{"norm": "rmsnorm", "rope_base": 10000.0, "attn_scale": 0.201, "tie_embeddings": false, "init": "uniform", "decay_fraction": 0.573}
MLP neurons of a small language model. Each row is named by its layer, matrix (gate and up: input weights; down: output weights) and neuron, and shows model dimensions 0-191. Each number is 128 + 32 x the weight over its row's rms, rounded and kept within 0 to 255. Numbers have three digits each. A neuron's up and down rows have the sign that makes its largest values positive.
After each neuron's rows, "fires after" lists the tokens most often just before its 100 highest values on Wikipedia text that the model never trained on. A number after a token or word is its count.

L4.gate204:100083091112131106210080148075158103127114131144115082130093125136142115105152140119123066152133133134128199187129198150101186157100138149135182080136113107179067130132087126113139145155134158101137126195132121151190127118158137095125136127149098128063118120075159142210129182141188216140125152103161054140101109118116147163126094166163131135082179137150099168105179161081140156140135075135165186181118153109185132148145119150067151143120150134180178119074166127082154089140124120067128200140127094128139137135125124186141097124140105094147097134128139105107109163162147150131
L4.up204:158104152144106133158163147126113085171115133162179106077084148096131154188081077150153174082168127083098098059206121068179182140153144044128112065076132171171150156154136144107167132119138104044150121107169174135129128113168083136172096118174113141106074112118083158105113146120116152074144089124109118135138105172105209137108177116107192090122168118173141128152098139117102124139097064091126128176126179114108106149089128133188132118130141164135142143170168131114109139160104151146111066151138082104103127136120115146135132149129130129123167132102097146139109194183127200151
L4.down204:128043155068143155084119128149142160155057141126206085152116171196128146173128127151171129071099155101122141140101143104119102075106149059168078096158143088204140145171106088159108049113076171107067184162124107182126101110132093087192135147121119120197122155149107145122121175202145200119131124109163118082142160121161128142121198132140119173092106112186147122109176139118093147163146099179101100130138147126108127161168114161156086070124115129132139131120140200135146113127142126138125153118124122108152153125120066108143131136092067179155150117120131149122114150143143114097
fires after: "c" 46, "s" 8, "is" 7, "le" 5, "b" 4

L4.gate502:120142120141089125098073175163179154178098155108120135069122114094123168068154165109098069126096111116078182184091162180138153138080126171101146129106138063071123124166082183117108166194150125126079122146112184143166184124120140117136154121096087093175096121057110118119136122117145131142144098101188108177140128119109208105109139156138135136153133141134160130156143114188137161163124080150119119129108137075126149141108104112121146129169119101122053108139181113141095076127092138092137101101100111183230112068079149147137130160127047153138156111146147101131131129121204155111
L4.up502:132123152130094083149120126202132170133093101206141117147108137052090096123141171144130086150129110093085098101120071136132129198122123171122123133146138127105113098153079138101102175173177086152114109144123102164127181084105138130094123121115196101163161127111117140097117032124122107120158101163137161117145105161093116114188151143168109152172152082138102163160124076138216130118106092117130103067083135107114089110161145119173149169211097100177107153133121116075161148045100154149105095182179183118146079100125120136114130151123134183142110093110148176135153058126135095130
L4.down502:118146158177127115150104121135102110123120069142153144138129128107079115131125094143145121118123165141107108117145108116117168155157196166140107111171142159124119101138177114120091127106144078114147099110125098134139140125101127120101080131111132129129127128174093122110105000135148160108147117136086181119139123156138150141121131116111103142157152084115124152135125108096153156123118123109123117078123124145099060122154167170156101133142105152123140165176103150127116165104116152167107125143169221112117135121147101123064116151143198154121131151154092148046154078114082127164
fires after: " in" 28, " the" 28, " In" 13, " of" 6

L4.gate92:114112096169151125142107169110117127160140067137102114138156193142138114129100149119164106110164085082154134175068172105120182125144097131130138082129086131131148089128122140163105106095127213149094116148151157105147136106136167115096172076109195114117088179115116089195158163124155164089138115076148160191121099158171141148092101114158159120091128188133209101135119161072157118122139168166101125149191093136143112153114119114116145140154140108073121148167081096144151110155073099153203184130086100090193137105174125100152103186185098156118142163131116137139085152097171045102
L4.up92:189148159167084128149110125146163142105103119109085155155214123142101148151127095140137090137166125112143092138162109210150142104138125128156159127123071198093111122160108128087112151084115145169087122159111124131101124036178088200155206126132108149126110084130129137128137137090136096092136117056128115093135093153144134160114080147141107081135155144121167141117056081100122149149178153122158183168152094104126081080163121120179105137114069104158086053126177136129165123071157104109191177109110187138177096130155120154161157124160129173126121143099118154175155141133180187115
L4.down92:143123106106151123147192186084123134123104127120151086147106110125138123090156088081143142145167157152095139183116119109128107179110155141075136102141076197151191072085103161100145112091142136121101132120130139098121098159103168129132126119082096123137066098092061131118114152139130117096138054069131124142141116106106101143140124166171148111108153162110128144080085159130109145194168124164139128152115172087110159089155119153128161097101095154167115151109151164146143082021036126127068111111190103096181120102118101070122066148137155177104163133156150157077176058126132116194
fires after: "t" 29, "ent" 14, "et" 9, "y" 8, "ab" 6

L6.gate222:089048134131128069146102139120127127072113122117092096110072112121117139117125137147116111146148121143150092124127149175159130076168129129141124114094091127112144132088141189124133119161175185152116090105128189093111157154206157094093164139123127120182112161159021180128155152146127088169186116053070112121113126146124122116104127136118163091154173094089132113062101139156143122103161128175184177107120115116141135091112160154158132204106126131110140094137155224169147152129076147127112147099146121180194117170155150128075154136171071069168157102166132110159073130135099092136
L6.up222:168083141112144133111139132101036105112130159140140098111118145120082135125150091147144162206092111080199143088132116112163180108128167119126074147106051153141153130112108119143100155088127146128113113111039054067128137122179091127143150179182086117107137122104121131124130102136131065076143104132108095120108137137142129150115138051097174119117111142094122150151136121179126116072138164121121127125142148097079068043088073142162153131121153159181136154066215155103108072109157131161106098133172112128102095112114148163171107083115080113115158139211067118127123142100119114139
L6.down222:155166116114139140148111112126123141175139103184134129079154114145169140094147159119196095172136117133138161070118057142091081096151117135138155169150170133149119114142061180140151180090108078142094156125148082150162076075139139170143142138096148155029104139090057091061088096120104097154108147140160117110156126144076109101102117091137124158158127162119127145183136109107102112120150186174133090044136159161141115173124110141176156111110149111123130140115095106136138190182139121151141080108111158207114164103165145160123101180098165162073129070110099124091121147139151200174
fires after: " c" 38, "r" 18, " C" 9, "c" 8, "t" 4, "e" 4

L4.gate168:160153135137132168168121141152069116212157120135144087112127128124147115125175163139128128104132115140142150209100148120107126106071134147150155155146117148172115087093138221056119069102129177177075162143155113139157103120124162133137037125155163144050129087153165107088155153147130111115074166144126077148102161158171172121186134188114126109134122155097106108102136206158142146131102072164064098136121156085128139139111087174124064125124166173103101151176124074167143071118145142131068127158111117128161115168138144122110114145108081152075089144151141166123106130141186087101
L4.up168:108118157087162158132130159101104114151085176113148128206161159109104087094160124105135099049107163157127105125133180161125146098151145133166128157133089142150203190097091117121140171127141102160070165104119136109159114078174154130132127170122157155146114129085120124165207110174139135156194163095144146103155160161136146171071095087174148152155059045106222133109152104072096184158182128117103109132115156132105111162133104138110212155134156139084157138146143148073188153195150068117138170096116103105109116156103093143107120136176116131135146088107115119117153122119135119148
L4.down168:156083154086139178146179114117116118142145081126133113165089119114133083102149070150106135125126117089151150086142136095168175148143104145119134132135135122113158146125080255120147069121141178059122140167106100147153125173100114125151164124132143130168107089131107138090042149149155108123084188127087170074067069145123103132126124144105086086136114169103129158099144114150137101178121098062137114054134107159105153122108130153095094137145155091076101107149119129112109109089129070137128169161065136126185090107171063151140148108070170129172180080137100134185163079080132119138
fires after: "s" 50, "in" 12, "n" 11, "g" 4

L6.gate51:158130090156130137103126114169092162125154142075120170091116099176104115131159141118045128144092123103063182103085114147069119109160133118088124149071197092060163152141136188120172123170169177109150155127087130152131171104161117161143134114133157130128091157127029137130164141155139169112136158122085045152116159095093132150158144070154160104121097155176133111129131200162136142171175113042162166116136105124073124098117138154170110158153136130127149134097123164107097146138117153110130135137164064135134118174103094170144174168155128075144149150181080107163104179186087115124
L6.up51:093171139136090161084100110163167105059163095070087134116140106161115088124159128138070123073144108155085114117107093099097134135175070121124087097088154104138108117144041096074085109110104144078052110129097070157130106137120125090114078122124152121167124115163119078183129106168094135122104152135140113129104084118089134136107089140107159144089119122155150092203149134127154161120213170141172105102108102146102126141134158140025136128123100070127130091122144095050104117127119127125153135115094140079096167082113152110125084159170128063164102083155142197139110104099074121110
L6.down51:140099120114061057109125148111063098058181097136150108180155112153139060106079055126112160043129061130158165151136138125097136123066166059144132098128092051097122128125111136120119147096139097190194141177163152116138063128139126128133100115127122154105166098128111098065119122101062117085092164105131167149186149128117072112136146124172081157077112125132170098145122085118100106120114153160108137171172117108159051112090150118143162118148136085071107144145111107121149089145148160163082134144097127140074134150174131146147104142074107111081118114092144111084100144121117147155
fires after: "ur" 31, "iv" 11, "id" 8, "ud" 7, "ar" 7, "p" 5

L4.gate423:145118139148110076123124038135086106105124119113092098150121115141126126099126170098135127160169118100071120124107090172115134143078125147099141132078078163164100140160074119148177214103138141183142111142148098180088191143162161146215146157104112106151133103115112042154115119089123139131158127167101111111088114082180102112132108130148205127030180125101110085176077165134108086153126101162122108143159130115164095160084126082085081165157115119127152109142101095145130114091062158143087163146143100110136181088057093133166104148103119133163071105110137142144119138078149123103
L4.up423:203126127153202104149114120128151164187088172127141158178128120145085178078158157158181110160113161136105083101206130131139135121133218151084172085138106120112107157143117202142168100165127108104046105161102109162071125190102120156159119141151119135139111022144135132100125080133150092085136175075139081167111132098111126134090141115167184112105153110119134143129115140108173162116163107092149086147079130118102124140144113079074221156139110143084129159121114134111119123105135118093123118154041167098126094170151150137116085099116133126139079135129062111112144126113123111130
L4.down423:129132114117140213112157116059129181086117144082130087148131131101155132133172149108124139091133113137184133094176133102127148162183127110148157190120063109164174093104105135112081132130082125090090110121137140189141140183044115134099091140096164113119182115130190150139138193165143086098145088151122096128096114142127130164103141137094103096147112162135101079102162142186149121120131182188101082194144054121135104084169067116082059104121101167142152105133132089142086083160138165139148145161130123087074167087111072068103134130098112093153141121107147154167069101135148146135
fires after: "i" 28, "o" 8, "u" 7, " N" 7, "ber" 5

L4.gate334:094147123150143165105146080129110142139157143114144125120131119095183116142214113175162185152113133154109092128158125162128115144169145176088141088102110042133121177118131159134082177171159150077116122124126057170157179166170114117130242148136102204158138175158093105119137167182116178162121174148126103118103138143113170146063157121118121117138131172126166156105081094131113148158146126096131106156099136130123188099081155155151151139110102107180124146143153147123169126146153115147186145129137115129116073156135074176114132110185144103123114058188078066171088133166168086146
L4.up334:129122146141126128170141124142137100122100080214159109103127119100118118122185127131163188065096110135149164115119168176121218128090078115058127116150128093164156165183121146109128105121107086085177116186162121177118171132120082176184105149167087161088127072081172094127126107140077128093089083127137099123097114176171132134117101135102092088103126153132070131147114102117091148148148135126131160109140157114185092109107128144110074176070132141132113157104113098112072130120102189133123139151088147106172089115152134106178117136118130124123162103091186151083177078116121127007
L4.down334:091177140185147151129113147142120068152142157205120090114098141163112106162178115150116164123186095186091115134064097147104082174132111122101085108146100144173151101145127098078118102158092162144062189137132096097131059112123124160146144105129097068138112071143123163179121046087149120145108103149116163131142158128098098131139103099165149074125093075196060078110099123130191103104104138109139119104101109137147123125182115142156159071063092086151106096079143135103083125105166074096066133139169133115144081153075127115083121145110147113137148138096120119097088101063108130107
fires after: " re" 37, " c" 18, "is" 13, "ir" 7, " C" 6, "t" 5

L4.gate62:124115065125110098168130142092176125148132114146036081140125159095187149091149171058091155101098176197127158151130126110134086075101116124167190193113155137157070180107173099125141105128128097145089125088145122100122132129112136158102114077106140112147137136112150153190149136110191143084124141121148076120093145135115119101094093136105061138124130093159125079068193073125074127116103069119133185168115169112121166128128088109092129082125195077128165113096218116119144119100179165147115147114127156119132146092196142132124206157118129130141146107133140164152084145135154107100
L4.up62:117112136123142137147171185054156131146118133128111143082148125100082100130100086147085053142099122126137148151148167115106129110176135107141148157156163131118155076163122101179078094142088097094154051143116163152177088166121157116064102111150174081124156162090101144113124139130066130084175141132112193126172060082085104150144082113110118090067137112177090113126123091195201137102093091105139106132151125163098106149138103136146112078124125136114139168103127143105137110169154176117082087107165047131104053118127152112148104119120152157135144104124151108099108090120040107046
L4.down62:148196066143083089152115119116090148098149074157118136149204131112128155134118119101122108111107131163134083141187077084115119060148154067100083115084098095121133095142133105121191142085174146100167118113120194079130153199067123128165110153120184159113142122157093179158076107101093129113148062083101182126143149165161081159171117136184122119133114188155140178135089178119157092115132109143144108129085110164114110093195134076047086158156105135144100142091124146150119129111135129151112137117153097111121180143147105158145135166159083103194101107125145145105100203140118157106
fires after: "s" 36, "is" 10, " m" 10, "ou" 6, "c" 6, " s" 6

L6.gate122:078071088202142215138182103129143106080116118174168147111093193069112124052186126123118110178111087120122127173155125121149221078143103153052125216145147096159145158095127131132160130128118133086108176119142136160081162185146107110117175110104146085176099181121108143142157166143130084165172100113174086094120109125144148166111124113126098155102147158114118132142179144187140112082147116137118132142111127140136145128097130111163129112123172098144079110090116169115134143140112149066104142142154085173113114096130184104173159098080086095157131161077166141121065139102162130119
L6.up122:095144139112169144142130089159107152129118131148122106122197167055147093108110102091035112110103157150106063179119105107122094056093108132153099122132173138073161153103146116114096138090164140127133140146118070135070206091134132115164222078160210101106158174141148115093152100159123204113102142181123065158207133099141123164157102183143137134116120155128156133173143134146147121110162144144163121169081124149125096140103155118148081079114129122156134136128134108059124101154128205103133119159129157175134081155075095125122118159131131154176077150101154138143126079112172109121
L6.down122:130131171125130038176126149139110200117129152118098135145111159157119088176149087146079176081131141132080055129159150114115126138123109098147103064087094134072157145131118153178110122120147134100132154151048131069085114107106139135183159104142189139143139135171144128129094038130090178095160133047128176125098122097129090060116132156103141169133102170106163122135141148128151136130119129118087142140090167135138080169104099157086119108174119122140097081120133086094196100121184089121079121116183119142115189074080093141141148143152105118111091095170160127126083147152112204152
fires after: "is" 21, " d" 19, " m" 9, " n" 7, " C" 7, " st" 7

L4.gate409:127097156121085122149138132149119178092088110120196127082114103154115135164103160159113115080141131109130146134110140155112121108166163132123195183131115089144107123093128181143151145227119194135079178162154205173119120119141179071135125138141182134159148125098108194166124139167105134204104146125178129120140154131125095185134095137172129161124155108132124109104126156181102179103115148201088137122086183171113162168123045160131083114091123121081164124085117210151134124103098189166178171128131105079179133075113135105172119117089113136112104128106163142157111101132154150166
L4.up409:090139083103118091111103158100154123160134116098181121199135155130071044163094137158088085103097080057127131167144154135147170134099040119056144188143122093150139139107055074114111127139120179107092144148166143154081151102116112111123142061046140159116151130107126140077154132187081122101176107160075126103129073135150125092149135173156115136157103138144129095149144108141175159168166156127163135099094113115117083140128103108139155155133077132108113126060115123086107142104179129185107162067143102088119144177155171128115082143177140113144144112135190160095136116094140077122
L4.down409:108146126158132128124110183117101113127139162156103062097145168159082117152112141180177128106134154140077082086179073088134160130161084109112105115163144111079092117150103147107113094170136128101119141149155186120095159069110105119148168129131066154136131123118117141142104013153168143124155060199127109082095083172113069126119129134146156148153068123181113125105144113124149120178107145140094100075122092114144177091109131144140070185160165125064133106124114102115139140128138131207165092134130044066062153110137136131153124098153141168131109151085143185138081094107138112188
fires after: " b" 23, "ud" 17, " v" 16, " al" 10, "ar" 9

L4.gate112:177147134131030149137129119131180130143133136145120108111165116125108117131136122126140110154071197122094130201171135092185133097107091150048097113128171155143138127127115149106146112134111112140136121100161199131100207131112098134130098137141161131100149146190168101119114141103078116072161166048067132091061113132132190189159118128121116115150143158199122113146102110155112110103109122125136158145128150065161123148156042120146200142060102114131141079087141101149094109162191165154054130122124117105142123151123069116119150115137149066076148136085112134166142180118178114139
L4.up112:132195151092134148139108129166132157142151119132114091094119122130140100098181157103144091151169154119140160158159103142158076143154072125137150152147181087135177118129168162159140140118104126123117120112154180107129086157098163220096116175128111158142098168167137114174188126107106159143150119113075116113112135085122130099176102147188134133128048122138124107071130124086047070139108102097114167117173136072176162153146084126136166147121185130129203104095135169132114069097155112127110143187161153174130100070181192131133160149113146066120124138101096183176186192127165128164
L4.down112:121143086131139098145138135064104162101174136122110103106125098147168095101174118180090114171193140198135103172147152106123080112135071112142121039066130084120141117153114136110101148108138098151138174124120182136129126135119160157159106159167065143107156107122200123115083084165067134142133083098118122148130149027142134112155123100120133160123105150142099127145165106145110097193103102171168144181128128111140085075105115156151162067181108105149137118115126094106112174166151138107115090116124030154099130101103159174203117088090126142119115210122130164049116123145147123138
fires after: "c" 27, "st" 16, "|---|---" 11, "|---" 11, " in" 9, "ic" 5

L4.gate401:102135116125110111171170162157090136117100121124046167159094156133153155071101136098133123139104117142188160144111127193130088117134105091112121102177091139144146098168094130167159204131136129144097168113152115103128114132117179144199170153033112122179204134134167123110117118110140206195104143143145133205136103075108124174097139090084107107141084126149136094106164095150086140121126063158060121130094103126155120114098112142116147089151081141172139066146116149116109133145130072128152111118158123176194154142144162138109158118119061112107093057161155080155130089147133121069
L4.up401:141074129128087093110148055092111135148102119099159120168087103110149097158181083116148101150112180111118185125150093133107066116133107088136121127131124169160115160123094155116169187153111140163089088127156138165120129165096165141121123140132169130118122150109181139115103096185125140122137162171171110145133146115106159174175133120133080109182096105133095181163120130198127168099130185217151127138158103130093041082146168185151164100113055190116093097145109167084139180068122128138122175121065148191162086136111127092132168101173136134116176130069107099175100138134111097147
L4.down401:131156131145114171166141125135100093123152156126133159161157112083156127143149135165164140139159146132139105132173218165130082095129145160143148137164130139119074127165139147132139138138076097109121104111115193079124121095104118082173136097166126102215138145136113111113130006118152171061093106116182147077174125170065114166081120110149139106152086115141145093129172116134061143168117082075143182086095126109152054153105063096165171071150179142158161176145132155176140159182097127145144098125150103129136071142094115139181147144120070117139162112144151181163127134137099144124
fires after: " |" 31, " an" 12, " the" 11, " of" 10, "n" 9

L4.gate116:139138049155084141126107153158174102096149092132140167042126136067080133090103157097123099093105151137071156139164160105102134141114141132098174167153125100104096146109151099183105090219166137123086150142145152135083161114121079149160139132152151080144127141150151133144152155084093106097124147137183120165157122114085115166143182152196126201189144145117102069147116113141107145148122127016124116184166158095106184117107094120087148119108180163108135143147128148161062128144086109121156122188116125140083127172084097181119094118130084135123102152142089189144132137185130152130
L4.up116:147084076127119146165128073118101079120177105078112131094050174104117103142192156166145135083108152169108170139014162145099111103131141116142149119166173122091124093143106081094135123139149118156101117111067188191101058114148080188125111145112123159104095159143103129182139103141141120110114135175095122080151123129110116196097135184161133107135077113148134141152182143133094106158119134119147115182117119077184102170133103102097128101105193170080141181143111107117151134136098123118164080121142163132116090090121147156102138091086181077145052161119138136087133103177102167102
L4.down116:103088159072175107098086173121121153094159144090137123091109174115111138123137139132125119142167104180124142091132149132176102104169122089091097107147183094146126183104116080149096109093206103141193146080060076105165083190149154150126060127120101138100123130165097111107112205128141142143107134128111166138154173074220113093162110109106109088106162159154171106139104118174104102098144148109124154186131212106124149125144093150122169138099181160162105141121118153088144196158117102158210113151106156129146133119135137096113124138102128203131083074095062096143098155129121129113
fires after: "m" 43, " m" 14, "p" 7, "up" 5

L4.gate50:106064157136152116085136151093177107209152167098174110106200100131109128059118127122131191140136109101145154163132112117135119107135119132119163128141129170126178136119145120121126092158181143077108114074137187121157072154109153111169107139110141081130157120041145142204138169131169145145103092143100153169082078101099178116042095157076130124074154130178159131188118112173114117191198076117144098159107179132124120097116126129128124154136108124115163055180169091155145099124148150168105139153106115111112090152134156109134136116137140090047111135156160113179123098141159073100
L4.up50:143130118077104022090120111070174150210142180157126107144117081167136170156125156106084100126156151138184133154137126121168132158150201064085102116144125106125159135102077097125090133133145140125154125145105102116066063102148107121103139087105101094090135158143089135064067156161105126079123144153037127159117177139078122049144103091116084126062178129167153130133153130151110148147140159131115112153093119123121109128114167154136140144153069078154103143107108116174075142119172161135132126069103074136135109151109110133116176095164135120043094157133153125171139133107120135179
L4.down50:178149152063127142117110111151147143141097107136120151116071136098171238101170164130096073106095123187161109063129119138111132164125156092122121094148140098144137110125164156150148150127177075104196115120142091158098078145088142150143090160155123161166163104143092063146140140120085188066120073176098150134089131134175149172089138156114110072105135056130109130096128158119168139048127144133096121156097185132188180122108131075125126111066147096095119078115169152130100147093132104155054154094155181118166098106127107072138143162150172130120132154102146184135129151148118136152
fires after: "un" 21, "or" 12, "n" 8, "es" 8, " O" 7

L4.gate167:132184145138131130109130102095100158094130134120119148120150129074126146104181120119099148121164134171135183159138203181174098140105141152129153124125134125132130128089114159081123169117109174096137144173111109134148160194123181113132166135123156199134160164145121111166178132126156059141136144122058115118116130138106179133151113164188223072117069213118143128087128109122108144179108115154162123168136128139103134158121062159131138149137112086164135124159148073135173143116155179052152119148160160123103097088165091154143209083146132073195128175161125123146098141105196144058
L4.up167:163132081117070124123129163100089157140155137080078128147113121105139133141139135089118141072117107111150099100146114162151131160100170097131155109134089116086118126117106121137176092154141087109120198132161068074142189093139204160094162154061129166153113131182056095086110123105187116091101083160142120196143112152130130092133131096033139101126110163090175114084161181106161170122051134113149075149130133099120119136129165164162119132138174115093115136107156082131091172126106187139163184077151133182126098148158137076164131088112139143141165190097079107121124142187171109121
L4.down167:131162174093134142111123084089122067123150078151129128140041081052116099106132115070114131199151162140066115087100137182167121084116148112127158181076171137099147149129168107143142121104121079123083118134159123080174163105152159125129115108160112109120103187102121182133166038104099145118107157161129155134163068109151099122171157130142174175079131093100107077093160175096096139087172109173122152150124105099145147103174135134149099077150128129131140115164119120128134200085145161109100119169123124115097125157116146120186141131092105165033120162113116115191156142149191163131
fires after: "g" 17, " G" 14, "og" 9, " g" 9, "i" 7

L6.gate131:204076181128075110104075129112147102135129185157160155117135128078176083113130129110111079178129146122071127105124125136089136105075074111092174110145100052083088149125102096108122120150160128145127119108112201112071147140125131168125135110082148176168124174172099109125134140136154156137110201121172060150111112091056187118141106118161123144138100132098131102125074151140136126157148126139181111149153190157120128148152092186123172118115104162130146098094165113136172078161122133160154120163148112104147153134156110150084150118178150085140137199111117081182075143230137100171
L6.up131:106139083144137158123072197106135154125158179188124138119131112206080135062110181097134122119155094128152134118080075132170060220106105073097054109124139127172183146203182107142100145106112127117130173167164113145086135150071094087145160165148106104138114138126179108155109123151189128131133175195139110129145149122108155111138130133114139140154129103143060101195154140133177140172118140121132093145108120150124156132157097117084150126134106137156136148147111089099102173144105093146095145142138096090116168131065092111126038070144140133119101126166121166151131223126133101146
L6.down131:116131108164135103174159152088156159065107150166120096108087153138104083061080150117138108145126063162116112090063157111151166127172150087094181138160043112150157150116188089073096089088093133107138121196118179154121102134106142139120139186108187110198122179085109104133133178114143136108154122208127129119129133133121148105162163083142143151105041111100115120081167092135105156136082114141167136133138141134124095106164079148132096092155116167099078180135089133133046117141146144093178170062128097108098135121154107127129132117138138160105156179126083114150081155155101181123
fires after: "20" 38, "p" 13, "f" 12, "nd" 5, "ov" 5, "ur" 5

L4.gate94:129097045105124133119115122112068175112108111109090145128112055116133209107134086079106156135148122103134135131072166122176142132178132138179168125055144187130151097063127091154142143105141146110149179127148104072099127154120159118118162144084122095139150130063118084175194149087105118168109122113135004091070141090152149096092145116149131131086093133102159146105103123103115136100160117076156117117134132169139096136072121208086134096152133165166102084145138122132155127071128149135103129124075072133100119088150122105142177181148100132110092089184086139153139135098167143109
L4.up94:090098087106144192142141156160126141062141081087121133099111096111134098096204142128109155148108129117155119107115107170122117092167148097084138107103157147179162107131145179095120143131060129125137112153112153093169126083114079144109085152135142148109148119142080127168117134113121074116155117198177134078134149194123146153187137153145139111141099150163108089085126134137074121089210170153162155105150139125145105120174147108191170093106153138129169167102107200149189128124160085095144191104114133167186098115090116080109157101158109068127146115073064170115099202109085072156
L4.down94:122093066077111118164122097145154140153080162086088205132185105107072115105166126163141110124155163145136080083112119118085132046124104157134138129118097146151120087136130141053096130137104107098172120205147135085146182113091192128140092163103114119063170150121117078132064167111204122124157109127169147100137080159114124095134088079095127162171109120096146109115167146181073099119147101100099185102129124104136150070108166174142141191103110145164172112160095102148148124148130143096131095098135121157165124097159077200142137138130179121115132169058123095139114135121172077124
fires after: "he" 20, "v" 14, "c" 9, "t" 9, "an" 8, " J" 7

L6.gate172:122092161148149150149163126114155077106156128113061122157159157136159140135148134137170100177172094048148160165136088147032099133096085119130088113112145101139100122126158126090126097127163184076090102119229152115173117140138175113149167117126128185130141128078134144145088151106132112105188111118124128081136113076148123161133121123095150091096150149108111084125121224129104130134146134143162158132211123070177154135122176110134150086135098093063153064147125126119076128164183094161105176132086106187138147103064057137091158185127139128132116113091111143108110118123102135176
L6.up172:117162148087164139128141160106101107104182109080099122088147142129122170098134137126109141163160118098084099177110116147109141094123064104148158087131127162071187086159070158139152065123077056088140125133156082071181136104131187135127082164107113185115109115112151165130153114131116096093167131064107076083141087141132117112132189132137115114110147131079149127105141139141128153153126156181144090083122144127167126145121142108146085184167061115163142131050129090106069123149130137069102141126150116089091086026116135088143128144097143100180163131187181114168148077095128185121
L6.down172:142114135091118126080123145122117131192109099136161098114157127062073109110091092144125186133109140127087134161138143143176161149105107115115085107155126108095210108081150097140143146090165064142165180151117158119082120145143116113112119146137093122131163116061143076106161024108157111119116115080153150156096186163117115116153138108110091104155124112118185175154165111159122162166108182159148146105122099069096108167111168136069124113176165130084106088145120182122079127081144123104056110122121146151094136125130196125221152100111170104073082105175105119132125077189113157163
fires after: "et" 25, "at" 9, "t" 8, "op" 8, "ap" 5, "it" 5

L6.gate306:124130185101072117200137035083150145131150146118104121130077208115148100107140158119103160117125109115097138135127176140125062110084120170113181079094138076140151137110132127116149159134085169131115099137128131132122144169111136142161138093117097179143100137172123074132151124152148123176043172167127123160108141104199156104136138183193124108071078146050133115059127068077101133102121117131069087207150145159162145144108104153098108097144082106114102146112079149158118119130150112139124139128136142061127153101081168126113181112131140071120111117131154154123088139081195121177
L6.up306:084142141051178114117139106091113147140164127122046097172058097109090140126157172116149145097131122119136186113103102071189137140165157157156127129155134086114091224070150123106153171147087166150087109035105153091126144134134129123113164143156101138159081117131120138152160102112160161143097138139113149121182131096146093181101120164142129136143115142171084133144129129154181146128121095143117139060069113125103100176132166096139126136143089031084165112101161166131123070167154123146116092117125144073074132119085066121168193100155106130118091108151082087131120080151145110094
L6.down306:116117125194091123086085124102131122096121142161119137139171080143090169096118097170154141130148083184098134136088134180135144178187167025128154159189110053170072150203154073113109116081153098167123152136120158114164110109123150094178184119154101097155167123159148122064160113130142084131096133086137155098139144117094090147105168099083162148171139135182127170127207122151175119061123122107108163149126069142170121117128149132163148120161152168117158168150169124168148089147168134142120162148114145093086158125121150161140096109170094137106074149099061159108096104136111084135
fires after: " g" 19, "er" 14, "," 13, " G" 6, "it" 6

L4.gate443:107137175105089121168068114160179173099150095122095080131129137135153107085146163087134134127113133112113164112106065098108102076163143142096108104191085153138124158123187153163136106142142138108091138086120165084168099145126069138090152125092107120070161153130144135054180213152144127133152117132136121196131174141100178138084198135145144103135076172121171140076059116139119171108149121099089081133161094108186102110118125151110079101100163142114131080128112071141188124113127109094120162154124156179164098106150122132102203130073110165127072133151118063173104132156126065122
L4.up443:084089111108103126146084133142134128124144096163118096071112190095156159124140186168066110132140145118156182123122155150189114129136169105149112129191198121101106199174123145107093153148142071120093170126133110129147138160135119119098159141150157112083146041147159140126083081102219138166115131130171138135208152078176069117078124142098118118128116121136078142145174109156113123123144081126125168129145166085083135188181051157093127135151152077109159141145110121190075149165165130155091097151075146134126087133145135167087142090143178145096101147174118088092106123117175118115
L4.down443:175096126167078059119164040171138106039141114141118111187085130068141156158145128178112139137166104197121183144180125096148110086163088105108102114133115069083168093113162075139093115130113110111158121124139144115121072134174110089165091156150132127146131135129131158091125204121145127070085128130118181072175155134163120127154087130104180141148121112162113135130139113148188167146166114121145135164137048145098136182151107118136146095157117196118119117135092094141103111111158121146094074118150206064100134095140044147107144103128139180094123099176133128134125143139170136110
fires after: " F" 17, " w" 16, " W" 16, "e" 9, "f" 8, "," 5

L4.gate42:124147109073182122120077126130101179167152157099098124099097152136140143138127103102130119114179117074189150085080148102163054106124095127146157182157129080154122139118112174138147170127091160122103163072128157080146150128186162189152119143099105199139121139146124098153120168115122074125093154148123120167153205138185164103085141106149107117119173109071117151146147149130132182121166103217108081125142150123123166147112046123116188115093154143099152124092114124107098097177102152094192088131083134126197149078114135163120120105096125058095147150143156095197122144085131106090
L4.up42:128099123128108179108088099140119109169126181170144164186102066089086063195107089123132112114133141075150152154174134128138102141111105132194106109199102094079121160073116134154154129115106067162187090118117115123136130140084146165148070101117098100124066158120145168087067131061135159157098141085096092055117121110166108083116120138091104143140128109107168148108132153126124094138138083115111128117090160102102062156112094073110074141072124160143114125143108095070111122160183158138146137110155140131100120080079148127096132162129169123131140128058178115155135064148166045150
L4.down42:167160121178128076147142088139094165145194076117111110154062099154140136127170103165128129152118149159153147139119130076150067160134151138151127116144097147072144150055097196125163109109138098115128111133130109149150103121069107163127151131126138084145121099151178185163132076149094124121108163101114213142137117143114045143138138176132112169164075115077138112172080135086141078121137105071102121132068133161114106099145080104127114171083147143112118152179163126156117184163112062137129146099117098083079127157133173118149102126073157109175159117140153141112119063028126090185
fires after: "20" 34, "it" 14, "0" 11, "ep" 7, "–" 7, "as" 6